Part of a small language model's weights.
Size: 12 layers, width 160, 2 heads of 64 (1 for keys and values), MLP 832 SwiGLU, vocabulary 8192, 8.16M parameters.
Architecture: RMSNorm before each block, rotary positions, no biases in attention or MLP, untied embeddings, normalized queries and keys.
Training: a variant of Muon for these matrices, 6827 steps.
MLP neurons of a small language model. Each row is named by its layer, matrix (gate and up: input weights) and neuron, and shows model dimensions 64-159. Each number is 128 + 24 x the weight over its row's rms, rounded and kept within 0 to 255. A neuron's up and down rows have the sign that makes its largest values positive.
After each neuron's rows, "fires after" lists the tokens most often just before its 100 highest values on Wikipedia text that the model never trained on.

L5.gate652 [126 139  84 141  78 115 144 163 141 121  98  90 149 138 144 149 149 131  95 115 140  76 149 110 119 146  95 151 165 115 192 144 140  70 134 117 124 140 160 151 164 122 122 141 129 131 123 131  75 153 173 138 150 124 131 142 119 129 151 109 164 130 146 130 119 122 135 152 156 101  72 125 118  94 125 129 129 117 125 146 138 108 134 161  99 122 176 144 101 173 126 133 153 142 154 127]
L5.up652 [ 90 122 102 123 112  94 134 127  76 151 150 129 122  90 135 169 132 136 136 143 127 133 140 102 122 136 129 173 135 108 212 119 187 115 160 134 125 161 143 121 132 137 126 117 109 162 120 139 106 172 129 134 111 135 138 133  93 166 140 114 118 152 117  98  96 143  73 145 126 131 143  91 165 104 158 128  98 100 126 137 135 118 131 122  93 172 100 128 128 107 141 143 137 102 133 119]
fires after: "–", "-", " MF", " FW"

L7.gate299 [123 173  83 111 122 168 149 128 121 107 133 119 137 141 122 146 135 101 137 135 121 144 213 142 158 161 154 117 156 130 137 133 131 123 155 148 157 132 148 162 108 122 108 138 121 110 168 153  84 132  41 180 136 151 162 156  98 178 146 125 129 118 102 122 128 130 123 126 101 137 132 113 112 141 144 106 143 139 114 126 137  97 133 108  95 161 146 121  91 154 162  72 151 129 133 124]
L7.up299 [148 129 119 111 142 101 129 146 134 137 132 159 125 131 178 155 113 107 135 128 106 141 113 129 133 173  95  95 146 155 159 133 112 169 101 142 127 119  67  98  94  87 108 107 163 126 136 106 113 132  89 136 108 126 136 164  99 111 121 122 155 142 104 159 139 113 119 138 128  63 128 148  89  76 129 156 147 105  94 123 127 106 154 115 117  83 135 103  99 141 121 155  87 137  90  98]
fires after: "2", ","

L7.gate511 [105 114  89 110 116  84 130 141 108 106 115 126 160 126 131  91 123 156 151 162 114 145 167 163 129 158 129 129 106 109 136 115  70 139 112 156 137 121 130  95 130  99 134 109 115 131 110 136 138  87 167 152  96 146 137 141 139  93 122 153 123 130 109 122 150 126 111 132 123 154 128 114 111 123 114 152 101 144 180 130 113 106 161 139 140 154 146 130 156 135 111 136 123 118 132 129]
L7.up511 [ 93  83 127 138 162 103 110 131 148 110 159 168  60 148  92 144 165 126 128 133 137 135 115  98 115 131 149 126 126 155 143 105 120 124  86 133 104 122 161 112 152 148 102 128 164 144 140 129 156 119 177 117  82 147 118 136 140 137 142 127 134 122 133 126 130 129 129 168 140 112 114  88 117 144 179 149 126 128  86 109 156 140 143 110 164 154 164 132 105 155 114  91 109 135 147 139]
fires after: " ", "1", "s"

L8.gate739 [138 160 139 152 135 138 135 120 125  70 137 108 142 162 138 119 138 128 152 114 126 126  89 124 136 136 102 143 105 153 122 169 132  74 160 109 120 115 111 133 132 117 122 107 136 147 140 102 107 166  95 137  82 107 125  99 148 130 134 157 125 107 100 119 104 105 136 132 193 134 146 122 135 102 122 109 127 183 117  94 100 129 175 114 112 146 150 119 133 131 144 158 180 107 170  91]
L8.up739 [159 136 111 157 135 114 149 116 106 154 113 111 114 115 110 161  92 116 115 136 114 123 110 113 156 161 166 157  79 119 118 116  99 158 136  98 129  87 145 136 139  96  64  81 166 111 201  96 145  86 116 159 129 163 122 127 102 116 142 145 136  68 129 125 130 110 174 135 112 123 133 155 111 157 146 130 133 114 106 152 128 131 121 152 127 102 126 135 123 155 110  90 122 129 112 147]
fires after: "|", "9", "0", "1", " |"

L8.gate27 [134 129 136 115 125 114 115  93 132 123 133 137 156 170 138 116 118 132 112 144 101 131 135 158 126 112 114 150 125 149 148 147  75 101 137  98 126 110 122 107 116 116 157 158 126 160 170 154 123 168 113 120 111 156 101  68 137  96 141 110 127 117  97 114 185  92 153 120 104 137 118 141 155 133 154 141 118  98 109 108 111  88 124 161 119 133 145 114 136 138 148 179 134 126 165 174]
L8.up27 [ 94 165 185 159 130  78 145 132 120 171 143 131 141 103 126 146 106 152 118 130 147 137 180 151 140 120 125 145 127 160 141 119 105  79 143 112 143 102 111 139 131 132 124 119 139 176 140 109  91 111 168 139 111 145 127 161 160 148 158 110 126 135 115 128 140 133 123 157 119 152 115 180  41 127 166 134 142 102 159 111 105 141 123 101 112 118 161 128 126 139 147 127 144 138 133 110]
fires after: " |"

L3.gate145 [141 143 159  90 117 152 117 135 126  94 172 176 106 117  94 120 141 113 105 105 111 131 100 111  93 150 156 102 117 122  86 111 100 132 153 126  99 116 134 125 102  92 124 128 116 157 141  84 112  83 136 166 113 126 124 127 149 100 137 146  97 125 128 137 124  98 125 147  95 111 111 152 120 102 116 127 158 109 113 142 142  94 128 135 162 137  90 115 135 102 141 142 107  88 128 157]
L3.up145 [ 79  94 127 171 140 126 121 148  68 106 176 124 157 130 138 145 105 152 113 141 110 127 110  53  98 130 123 117 124 133 143 127  99 129 125 160  96 138 151 162 114 154 114 135 136 106 130 132 109 144 108  99  81 169 152 105 138 101 118 133  95 157 109 150  98 112  85 144 162  99 106  97 106 137  99 137 126  92  92 152 144 135 161 156 140 118 122 107 121 140 128  95 109 126 139 115]
fires after: "s", ","

L7.gate681 [121 138 110 117 121 124 134 155 119  75 171 136 144 111 124 127 154 121 168 130 105 118 106 122  71 136 106 153 138 109 146 167 118 154 145 147 119 124 175 153 134 126 132 165 132 149 122 119  90 139 138 102 115 168 120  98 121 118 128  77  84 125  93 114 135 122 124  62 128 144 139 129 142 135 109 131 154 145 125 119 118 136 101 113 133 126 138 107 119 136  99 149 103 138 154 134]
L7.up681 [139  86 163 169 142 102 133 139 163 149 135 159 102 120  98 129 105 148 104 153 140 138 129 127 139 118 125 111 139 181 130 117 121 125 104 139 113 114 153  73 126 127 156 100 170  91 161 148 142 150 135 137 115 116 104  95 170 138 100  98 109 134 132 153 152 114 127 109 109 142 131 116 139 126 113 154 101 133 159 160 150 168 129 135 182  87 117 106 101 127  94  96 109 163  90 145]
fires after: "s", " of", " ISBN", "es", "e", " ex"

L7.gate441 [174 132 117 117 111 137 131 128 121  98 152  96 117 136 133 133 192 154 134 127 147  89 112 104 143  96 150 130 132 116 108 131 116 134 124 167 131 111 140  82 123 183 135 100 117 112 114 145 170 152 110  90 131 127  99 135 145 123 156 124 132 101 123 112 171 121 124  72 154 110 119 105 150  90 124 158  72 141 100 118 102 155  75 130 133 106 144 171 159 139  82 116 110 106 167 117]
L7.up441 [ 95 117 112 154 135 117 156 114 148 154 123 125 113  99 132 145 137 111 110 100 156 104 135 108 125  93 107 149 151 128 140 101 151  97  72 124 126 172 124 147 119  83  94 104 117 127  99 125 141 115 112 105 160 103 162 167 108 200 115 131 138 158 118  86  97 132 131 109 156 142 151 154 130 134  60 108 132 119  91 115 160 141 119  92 119 109 135 146 129 123  96 134 124 130 104 126]
fires after: "″", "5", "3", "4", "6", " "

L3.gate675 [119 148 109 114 132 121 126  97 115 136 153 122  90 124  81 153  94 140  97  66 135 106 101  88  83 126 108 120 114 119 140 180 144 148 127 107 116 100  92 130 109 129  97 148 105 101 152 151 121 127 154 118 120 144 133 101 116 123 150 130 121  96 105 158 141 118 153 111 119 109 142 177 108 134 149 121 145 145  87 136  78 122 114 108 183 145 127  98  98 145 153 133 137 166 144  75]
L3.up675 [119 116 112 163 134 150 172 117 122 144 145 112 105  89 114 143 120 157 140 100  98  65  93 108 162 144 148 147  88 100 122 121 128 151 161 116  89 113  88 118 114 155  87 135 121 156 142 112 133 129  84 106 103 150 133 143 161 111 131  72 111 161 123 104 135 138 163 122 125 164 161 121 162 108 160 152 148 100  82 135 120 107  85 147 138 132 178 139 109 141 115 101 126 137 167 162]
fires after: " number", " one", " Number", " some", " majority"

L2.gate513 [119 142 134 136 125 106 130  80 180 149 170 122 109 138 100  75 125 112 139 131 151 102  66 146 117 133 116 140 132 135 163 199  90 165 121 126  91 129 154 139 124 158 117  71 130 142 106 120 119 130 153 115 131 154 156 116 133 158 114  99 106 145  96 101 136  87 133 148 149  97 137 101  95 129  78 140 144 142 142 138 109  83  95 131 146 150 110  99  85 120 133 127 106 139 160 108]
L2.up513 [ 99 157 128 160 138 146 110 104 155 164 166 155 103 123  93 127 132 123 129 122 124 130 104 127 150 127 163 125 134 113 131 143  69 133 139  73  92 131 119 118  95 162 195 113 118 126 111 101 128 151 122 105 162 148 152  95 121 108 101 137 100 119 153 110 123 137 141 151 107 107 188 123  97 123 138 126 143 159 131  78  89 114  88 154 117 113 109 126 105 114 177 118 153  92 108  86]
fires after: " one", "%", " most", " some", " All", " majority"

L2.gate658 [126  96 150 146 142 133 158 100 156 115 166 135 113 140 145  95 190 121 151  86 129 134 133  93 107 196 110 130  86 111 137 123 126 167 131  97 132 163 105 132 135 142  87 147 129 155 167 151 135 175 121 147 113 135 100 105 109 120 102 127 158 123 130 113 114 100 121  96 131 105 158 116  94 112 131  96 130 130 132 153 104 117  99 162 147 118 153  69 151 149 133  84 153 117 123 164]
L2.up658 [ 87  91 166 106  52 130 143 101 166 138 158 133  91 149 118 121 134 117 118 151 147  95 137 131 101 183 151 110 114 123  93 132 142 107 120  88 131 117 119 167  97 150 102 132 116 100 146 149 139 126 165 127 115 121 139 123 113 135  97 130 106 137 168 124 158 104 159  99 134 151 117 102 122  95  92 127 101 153 123 138 145 108 109 105  97 143  93 110  83 134 117  92 111 134 112 158]
fires after: ".", "8"

L3.gate334 [142 158 140  92 102 119  91 138  93 171 119  85  99 160 137 104 133 142 112 136 123  76 157 145  93 115 148 117 154 121 102 153 129 130 134 155 150 145  98  63 102  63 178 116 111 112  89 148 116  99 134 148 123 143 155 141 179 134 112 124 113 145 143 131 144 133 100 141 120 106 117 117 124  98 130 133  94 125 132 162 116 160 121 153 125 118 146 119 103  89  91 109  94 114  94 155]
L3.up334 [146 121 108 118 109 114 108 120 127 124 154 104 130 136 133 143 151 154 109 112 158 135 158 129 146 120 124 126 114 183  44  75 129 119 108 126 144 146 167 147 143 114 133 161 129 167 102 158 114 142 103 126 134 162 140  99 129 160 113 156 116 147 121 130 110  84 115 121 102 110 146 124 151 130 106 115  74 127 134 144 155 142 155 141 153 117  90  91 132 118 116 159 139 128 139 133]
fires after: " B", "B", "H", " b", " H", "=="

L8.gate532 [120 104 134 113 122 149 113 136  99 126 118 124 117 156 175 109 121 135 141 123 111 131 142 119 120 156 143 106 106 102 106 146 153 160 133 100 134 138  87  96 116  97  82 124 130 129 120 123 146 104 115  70 100 113 116 102 153 134  98 150 124  97 119 142 149  97 146  92 135 111 175 117 113 133  75 117  97 110 170 135  86 116 111 125  71  85 104 108  93 126 154 133  90 123 156 113]
L8.up532 [137 131  99 158 127 180 132 104 151 140 134 106 136 138 158 157 113 185 111 153  98  93 163 156 110 130 174 124 170 111 161 168 105 122  86 122 132 106 144 126  71 135 121 126 149 156 153 101 124 125 145 103 134 128 139 117 116 139 131 156 104  99 115 144 141 155 121 134 158 113 140  99 154 121  74 115 104 127 116 166 131 127 116 108 142 103 109 133  67  90  91 130  98 129 147 119]
fires after: ".", "---|---|---|---|", " |", ";", " ", ");"

L5.gate370 [119 128 167  88 162 110 185 123 128 159 116 142 119 119 138 154 144 151 154 133 160 138  99 118 119  92  94 120  56 140 131 163 152 120 114 143 130 180 162 107  88 129 114 132 120 119 109 101 170 137  80 117 138 112 153 129 132  75 102 132  75 103  93  92 137 151 121 132 106 142 116 155 152 155 124 102 117 130 112 126 137 157 185 161 126 139 153  74 130 154 196 143 159 120 161 136]
L5.up370 [ 96 105 109  95 126 154 144 118 142 120 133 144 115 151 138 116 137 131 141 137 124  73 123 162 101 126 123 123  88 124 174 139 143 140 142 112 148 136 109 138 103 104 155 106 135 139  78 168 161 117 120  94 139 150 116  92 118 102  85 133  80 120 104 103 125 151 129  76 141 107 186 144  92 151 135 129 152 146 121 141  95 155 128  81 112 129 101  94 122 154 138 168 152 181 148 132]
fires after: " ", "3", "4", "5", "2", "s"

L5.gate463 [113 107 140  99 120 145 124 147 142 156 126 163 148 121 103 130 110 147 167  91 156 104  97  72 110 129 144 141 151 135 105 125  99 138 168  79 133 134  95  85 162 111  98 130 151 110 113 162 126  90 165 140 164 129 145 115 122 140 177 110 148 135 181 147 160 179  98  93 137  95 106 128 141 156 128 148 133 109 144 126 105  82 120 121 126 176 118  77  87 103 106 125  81 130 164 152]
L5.up463 [164 124 121 101 131 117 127 155 163 144 165 127 160  96 127 142 166 151 126 138 156 170 118 104 105  99 116 108 113 130 157 166 165 116 121 152 135 108 129 122 165 124 107 130 106 120 138 158 109 137 115 121 137 104 156  74 127 139 129 153 111 130 130 126 105 131 130 117  87 176 172 184 202 147 143 147 147 138 155 125 103 137 106 137 114 110 152 126 163  97  91 106 154 142 114  98]
fires after: " ", " ===", "==", " ==", "==="

L5.gate789 [157 153 163 175 141 120 165 114 116 122 141 167 140 143 115 194 142 100 147 112 110 117 138 108 106 157 123 184 123 150 159 122 126 142 124 146 120 100 127 124 135  80 118 168 153 159 182 136 184 115 111 127 167 125 115 155 142 107 150 153 170  87 157 173 126 110 137 113 147  76  97 136 109  88 116  96 104 127  84  88 122 157 136 125 143 113 139 154 141 122  94 128 149 124 117 132]
L5.up789 [162  72 133 143 147 108 127  94 122 132 189 140 126 123 181 140 160 113 126 135 153 134 125  69 103 138  98 124 146 132 101  93 145 119 158  88 157 114 152 132 136 141 109 126 123 116 123 101  84  98 112 150 163 125 157 137  72 166 117 158 133 154  92 149 155 123 166 113 138  82 121 112 131 134 161 108 129 128 138 178  90 131 170 142 149  98 113 131 128 101 123 160 131 158 117 114]
fires after: ".", "wi", " that", "cho", " do"

L8.gate148 [ 99 125 124  95 135 112 135 113 139 122 115 156 133 100 117 100 107 104 127 136 118 146 128 118 140  97 129 132 151 148 112 118 184 111 149 107 150  81 158 119 116 119 147 125 120 138 127 108  97 189 173 103  93 134 150 128 150 147 126 146 103 135 157 145 139 123  97 132 108 152 143  98 154 131 105 146 148 106 139 106 116 136 136 135 157 146 131 114 129 149 110 200  97 134 126 106]
L8.up148 [123 126 127 145 130 129 116 150 122 128 168 120 152 129 119 107 118 182 121 116 110 149 139 128 113 108 119 123 114 132 148 131 168  90 100 155  91  86 170  99  91 139 104 111 117 113 103 185 147 107 111 140 152  90 160 110 118 125 129 157 121 135 127 113 101 147 111  93 118 103 148 113 143  87 162 101 169 127 129 147 170 138 145  85 182 126 120 142 130 111 122 172  93 103 140 124]
fires after: "2"

L3.gate423 [151 109 103 103 166 158 153 151 169 112 159 125  97 103 119 122 109 161 119 125 128 101 153 170 129 140 114 148 127 124 106 141 171 121 160 126 118 111 140  93 137 126 129 112 137 101 127 124 104 139 141 117 150 147 130 147  66 119 144 154 153 113 151 112 147 137 152 156  98 160 164  92 106 114 133 141 171 117 150 112 144 141 109 142 147 113 134 133 167 102 104 142 112 124 122 124]
L3.up423 [ 97 111  93 157  98 180 111 126 128 122 132 159 136 169 136 111 100 128 187 133 184 178  98 128 113 111 121  91 133 151 104  77 103 114 109 116 110 122 128 160 147 116 125 148 127 123 130 144 131 132 128 139 114 107  98 113 103 142 156 142 152 128 150  97 143  88 173 134 161 117 129 138 138 146 119 105 119 178 127 134 129  80 133 116  91 121 154 116 145 130 109 114 150 126 151 143]
fires after: " M", " B", " N", " O", "W", " W"

L8.gate549 [105 191 112 110 109 129 160 116 188 128 110 118 169 172 134 119 135 143 150 146 127 155 140 134  84 157 113 157 101 121 108  79 114 175 144  97 108 123 147 136 119 118 143 132 168 113 155 135 114  92 175 121  86 146 103  95 113 112 117 138  97 136 127 123 157 118 104 156  80 126 173 153 105 118 119 131  67 139  80 176 129  92  97 116 142 158 134 120 143 103 110 107  87 125 159 151]
L8.up549 [134 194 123 139 166 107 147 168 137  99  87 128 146 170 128 146 134 112 161 102 139 159  97 122 143 171 176 114 161 114 105 128 119 136  97 111 114 143 129 121  75 102  89 142 146 139  85 150 119 121 135 124  87 143 160 113 150 131 130  74 153 113 160 154 130 100 133 119 123 152 145 131 118 144  86 129 154 156 121 118 127  83 114 131 158 136 134 132 139 112 144  78 112 132 159 120]
fires after: " ", "s"

L2.gate486 [131 161 180  96  76 107 127 134 115 121 138 163  98 145 128 110 171 107 144 163 120 124 120 141 134 105 112 143 122 108 155 122 161 112  83 130 133 116 126 152  96 119 170 147 127 117 148 162 110 123 136 107 119 107 109 127 121 100  74 145 130 113 128 140 110 146 154 115 139  79 153 136 138 103 131 130  96 151 102 126 147 121 156 128 139 139 130 124 129 131 111 130 116 108 186 155]
L2.up486 [124 160 138 159  64 160 129  85 121 145 116 139 155 165 118 140 132 100 133 159 148 116 108 150 116 124 127 136 110 119 102 126 169 110 114 143  95 112 117 124 131 125 113 111 151 105 112  92 147 124 156 124 128  75 128 123 105 123 107  90 121 133 126 120  97  90 164 139 146 146 147 118  83 180 110 114 105 145 111 186 129 126 156 115 167  97 129 108 132 124 124 156  94 157 133 192]
fires after: " ", " de", " re"

L7.gate522 [106 153 119 130 145 108 151 101 133 107 115  95 100 112  70 115  86 103 115 145  87  86 167 145 153 144 122 100 120 117 150 128 138 175 117 175 153 134  89 143 122 102 153 145 168 108 137  99 106 109 123 124  98 147 123 129 130 100 114 131 143 123 126 113 112 125 162 147 127 101 137  54 147 115 112 118 129 156 127  90 148 103 146 117 108 141  79 144 116 120  96  99 114 103 113  90]
L7.up522 [120  89 151 130  71 121 132 145 146 163 168 138 113 144 102 148 134 151 121 125 102  78 117 155  79 189 102 151 105 147 119 120 161 133 133 130 174 140  98 137  92 105 163 136  85 145 168 131 151 113 144 137 119 135 101  99 116 118 120 132 128 100 129 100  97  99 147 153 146  87 160 126 133 173 110 117 158 119  92 138 128 120 139  83 150  98 118 140 117 147 172 126 122 152 109  99]
fires after: " ", "-", " was", "|", " of", " ("

L3.gate110 [150 140 170 131 170 150 145  76 124 119 134 115 132  96 101 119 109 104 109 111 150 100 105 154 125 161 107 136 112  89  89 129 113 114 146 126 171 122 156 115 158  95 101 144 173 145 156  81 168 147 104 117 127 101 160 136 138  95 121 137  95 150 154 178 140  98 138 108 171  56  97 115 127 140  97 121  85 156 129 127 132 118 112 132 156 154 126 128 142 134 145 122 126 141 174 104]
L3.up110 [142 159 148 150 103 195 156 116 116 123 159 118 108 103 137  93 122  62 109 150 150 133 124 100 143 161  90 116 132 150 117 134 127 142  87 159 135 127  76 110 126 153  97 123 116 105 109 119 141 110 123 144 124 106 169 101 159 143 127 125 156  92 143 138 147 116 146 154 135 151 123 103  95 111 147 125 111 141 133 141 143 176 126 120 147 155 129 112 139  89 118  96 138 131 166 114]
fires after: " Ro", " re", "-", " Cle", "Ro"

L7.gate123 [141 170 156 133 122 131 113 122 134 123  94  75 116 121 141 134 157 125 115 119 159 142 141 146  86 131  93  99 140 112 158 115 123 169 147 149 106 137 105  99 125 148 132 142 164 142 106 120 131 122 112 123 120 117  80 109 144 112 183 134 109 108 129 100  96 106 161 108  89  90 110 134  82 194 130  96 126 116 105 102 122 168 146 136 154 134 140 111 119 156 149 127 115 128 139 109]
L7.up123 [ 82 139 134  95 135 157 173 171 154 139 112  95 113 139 159 169 133 130 115 133 109 130 103 112 143 103  97 116 101 127 150 147 136 122  83 115 136 130 184 109 168  74  97 131 142 127 110 128 137 126 134 138 162 121 164 113 125 102 119 119 147 123 123 139 150 120 122  67 117 102 138 123 117 159 135  88 139 133 146 131  99 126 126  96 167 135 140 120 126 164  89 143 112 103 158 154]
fires after: " ", " |", "4", "1", "2", "8"

L5.gate764 [160 109  99 133 101 138 125 129 159 105 121 103 143 139 150 133  96 138 124 179 116 114 137 162  94 109 148 155 128 101 114 143 107 150 132  99  97 114 120 123 117 118 121 148 192 106 131 102 118 130 108 131 123 149 135 151 149 120 166 141 160 160 129 118 109 118 174 157  79 145 134 125 134 131 148 142 124 120 146 141 139 133 158 133 150 117 132 101 152  98  94 146 118 115 124 127]
L5.up764 [143  74 100 118 145 155 119 121 145 148  99  98 127 105 148  94 145 140 162  72 107 126 122 124 136 131 151 124 158 122 130 150 149  78 126  86 135 148  99 171 118 103 145 121 161 157  94 163  96 112  90 122 184 159 143  98 101 153 151 156 129 144  74 123 132 174 121 172 115 132 162 124 103 156 131 133 122 150 163 164 160 171 126 117 115 141  97 106 124  80 157 158 121 151 139 128]
fires after: " v", " S", " M", " C", " W"

L2.gate440 [138 125 118 152 108 144 119 139 121 175 143 138 126 168 139 136 141 118 136 128 130  92 124 173  69 178 124 122 120  83 133 136 128 124 150  95  93 148 126 103 127 128 137 126 163 126 150 182  65 145  84 106 112  97 157 121  81 101 118 140  85  85 117 145 129 141 127 185 115 117 148  82 102  93 109  74 112 125 112 137 128  92  90 136 141 121 164  90 133 125 130 136  92 137 131 135]
L2.up440 [122  96 166 126 102 160 161  92 129 186 124 156 138 165 122 121 105 117 137 145 124 175 122 137  84  94 142 130 104  99 142 144 100 110 108 128 112 142  92  92 121 121  85 139 119 143 123 161  97 127 137 124  77  94 154 103 128 134 131 120 118 142 114 106 107  99 160 162  90 121 137 113  84 100 116 139 121  92 164 112 131 121 116 122  80  98 153 143 174 113 114 120  91 142 120 142]
fires after: " ", " W", " Mar"

L7.gate73 [106 167  78 183 100 131 143 130  90  98 114 176  88 150 140 109 111 113 135 126  93 115 132 146 121 108 142 128 154 127 124 140  78 137 122 129 148 134 108  89 132 142 138 128 118 107 116 126 133 154 113 137  83  96 133 122 117 110 124 100 126 130  77 109 123 124 119 119 132 102 142 106 114 139 142  71  80 151 131 139 139 124  85 100  90 155 128 130 108  88 127 101 149 136 162 118]
L7.up73 [112 141 139 155 132 127 123 159 116 144 137 134 104 139 146 106 138 156  89 110 131 141 129 150 121 135 171 153 139 118 148 143 160 117 120 109 138  84 148 150 120 115 172  77 112 137 121 148 153 101 143 126  82 169 160  99 112  89 139 136 131 131 161 117 126  82 138 116  91 127 127 134 164 137 145 120 127  92  99 141 146 122  87 110 119 137  84 122 132 147 160 109  90 152 132 135]
fires after: " |", ")", " ", " Re"

L3.gate343 [134  98 164 110 109 111 142 117 175  96 122 114 110 149 120 145 122 119 136 158 114 154 140 116 134 109 171 132 125 140 122 127 143 146 107 138 135 122 100 128  83 147 156 150 124 129 153 152 140 175 197  90 173 159 134 143 142 165 105 120 137 140 115 124 164 122 126 149  90 115 134 147  84 106 210 143 100 102 126 107 134 141 124 121 137 140 137  91 101 132  80 117 113 151 146 121]
L3.up343 [120 160 162 111 115 155 141 149 152 105 171 165  99 103 166  82  80 169 133 148 124 111  87 158 121 114 129 129 120 147 124 168 130 140 135 141 113 142 130 152 107 103 153 137 134 135 119 150 144 165 176 107 113 143 104 102  63 161 100 124  80  94 121 144 129 119 138 107 170 131 162  89 124 171 115 171 126 129 131 119 148 132 132 110  99 151 145  91 113 148 141  82 169 163 110 146]
fires after: " ", "-", " Ra", " Ma"

L8.gate799 [150  90 135 148 141 159 141 134 150 111 124 113 147 137  92 144 127 155 142  92 125 167 160 137  58 123 163 174 156 168 144 133 116 127  98 115  94 108 116  98 152 111 100 175 120 146 140  92 107  78 146 136 140 134 130 124 125 121 112 127 148 146 134 145 120 110 148 146 147 146 119 128 112 130 147 142 139 123 119 138 149 105 170 150 133  98 144 107  80 116  98  96 132 137 112 150]
L8.up799 [114 163 116 143 105 132 110 110 139 171 153  89 149 142 130 177 119 121 105 174 140 130 148 109 136 137  78 151 120 150 166 157  94 139 112 132 158 130 131 137 125 115 140 127 133 112 115 134 143 125 157 140 134  75 102 126 136 137 106 141  96 127 121 109 106 163 110 116 111 136 176 107 101 137  97 146  80 146  84 140 146 112  94  99 110 119 172 149 116 146  69 111 133 136 141 106]
fires after: " ", " ("

L2.gate162 [102 128 103 106 150 135 132 122 112  83 165 148 130  77 184 107 166 116 135  83 166 211 171 133 164 138 126 144 134 136 112 153 117  97 149 120 110 137 106 118 137 179 111 170 129 140 122 151 110 153 124 144 101 112 128  96 142 156 125 129 128 107 107 130 102 147 114  89 137  86 128 106 120 135 155 146 132 140 148 121 120  84 157 135 111 135 170 135 102 135 145 147 176 118 112 138]
L2.up162 [ 83 159  70 133 134 121 122 132 166 110 127 163 139  90 123 175 141 138  93 130 111 140  96 162  98 137 123 124 112 141 155 125 122 148 119 162 114 104 148 115  89 103 124 140 100  98 137 156 128 136 130 148 140 106 154 108 113  84 123 119 162 105 143 118 131 108  90 136 131 143 121 153 154  81 159 160 153 127 116  81  96 111 131 114 144 129 114 166 159 140 108 165 107 159  88 137]
fires after: "2"

L8.gate96 [128 159 142 124 120 101  84 143 120 114  88 104 103  82 141 126 126 133 126 144 131 174 121 182 138 140 144 117 142 147 146 171 141 122 198 127 115 153 119 127 119 127 107 172 153 141 114 138 126 143  94 150 134 160 128 142 111 153  95 127 139 119 163 112 113 156 113 122 118 161 107  96 148 110 124 114 104 134 168 137 147 134 131 124 147 161 139  91  62 125 126 123  94  93 129 144]
L8.up96 [144  85  93 166 132  93 122 145 103 140 146 139 131 126 194 146 150 149 111 140 116 141  98 194 125 162 111 102 181 145 128 128 165 168 173 135 110 112 171 116 106 127  74 177 139 104 113 143 141 113 125 141 135 130  89 143 166 150  97 121 113 141 131 137 158 111  77 129 164  85 111 138 125 132  75 124 137 144 154 122 138 123 166 149 132 159 104  82 160 110 148 107 119 152 113 140]
fires after: "2", "0", "1", "9", "3", "8"

L8.gate478 [105 144 161 143 120 138 111  85 142 115 156 146 103 155 116  80 132  95 141 101 137 141 148  95 121 155 128 107 116  97 146 153 107 120 173 181 142 121 139 144 116 118 116 122 168 135 150 158  96 142 175  97  81 148 165 123 121 145 154 115  96 132 116  57 110 140 140 112 108 146 103 134 125 112 156 148 123 101 128  85  92  86 114 134 123 158 190 120 148 103 101 166 127 181 159 127]
L8.up478 [112 123 152 170 184 139 116 145 159 127 143 130 116 160 112 157 132 132 108 147 115 138 106 148 120 121  80 110  56 114 142 158 149  98 119 150 150 133 139 137 140 131 137 163 191 151 134 140 184 123 158 132 105 168  98 115  94 111 102 122 118 140 129 149 156 114 121 102 109 117 107 112 186 113 166 134 115 119 118 138 118 102 117 137 145 187 129 131 112 101  86 163  77 100 120 116]
fires after: " ", " Be", " dis"

L5.gate608 [114  96 133 119 137  99  95 136 103 149 113 109 116 124  91 104 136 127 109 117 162 110 106 133  78 120 157  82 161 119 165 127 104 128 129 172 105 147 149 142 152 126 118 125 139 109 148 133 123 119 157 125 132 125 136 188 108 194 113 136  88 121 123 129 117  62 107 116  65 121 111 209 141 141 141 123 125 117 122 168 163 163 154 139  84 174 127 112 126 149 147 138 132 123 116 129]
L5.up608 [111  86 109 138 117 130 119 176  83 103 138 131  98 121  80 141 130 143  70 102 132  91  73 118 133 161 133  83 147 124 116 117 132 106 119 113 145 100 162 106 152 116 135 101 104 106 122 125 160 116 106 149  96 149 105 130 125 143 121 125 151 162 110 163  76 120 142 104 146 108 116 176 182 117  94 173 131 132  96  95 137 121 137 128 118 131 112 172 119  96 182 167  93 128 138 149]
fires after: " a", " A", " daughter", " an", " "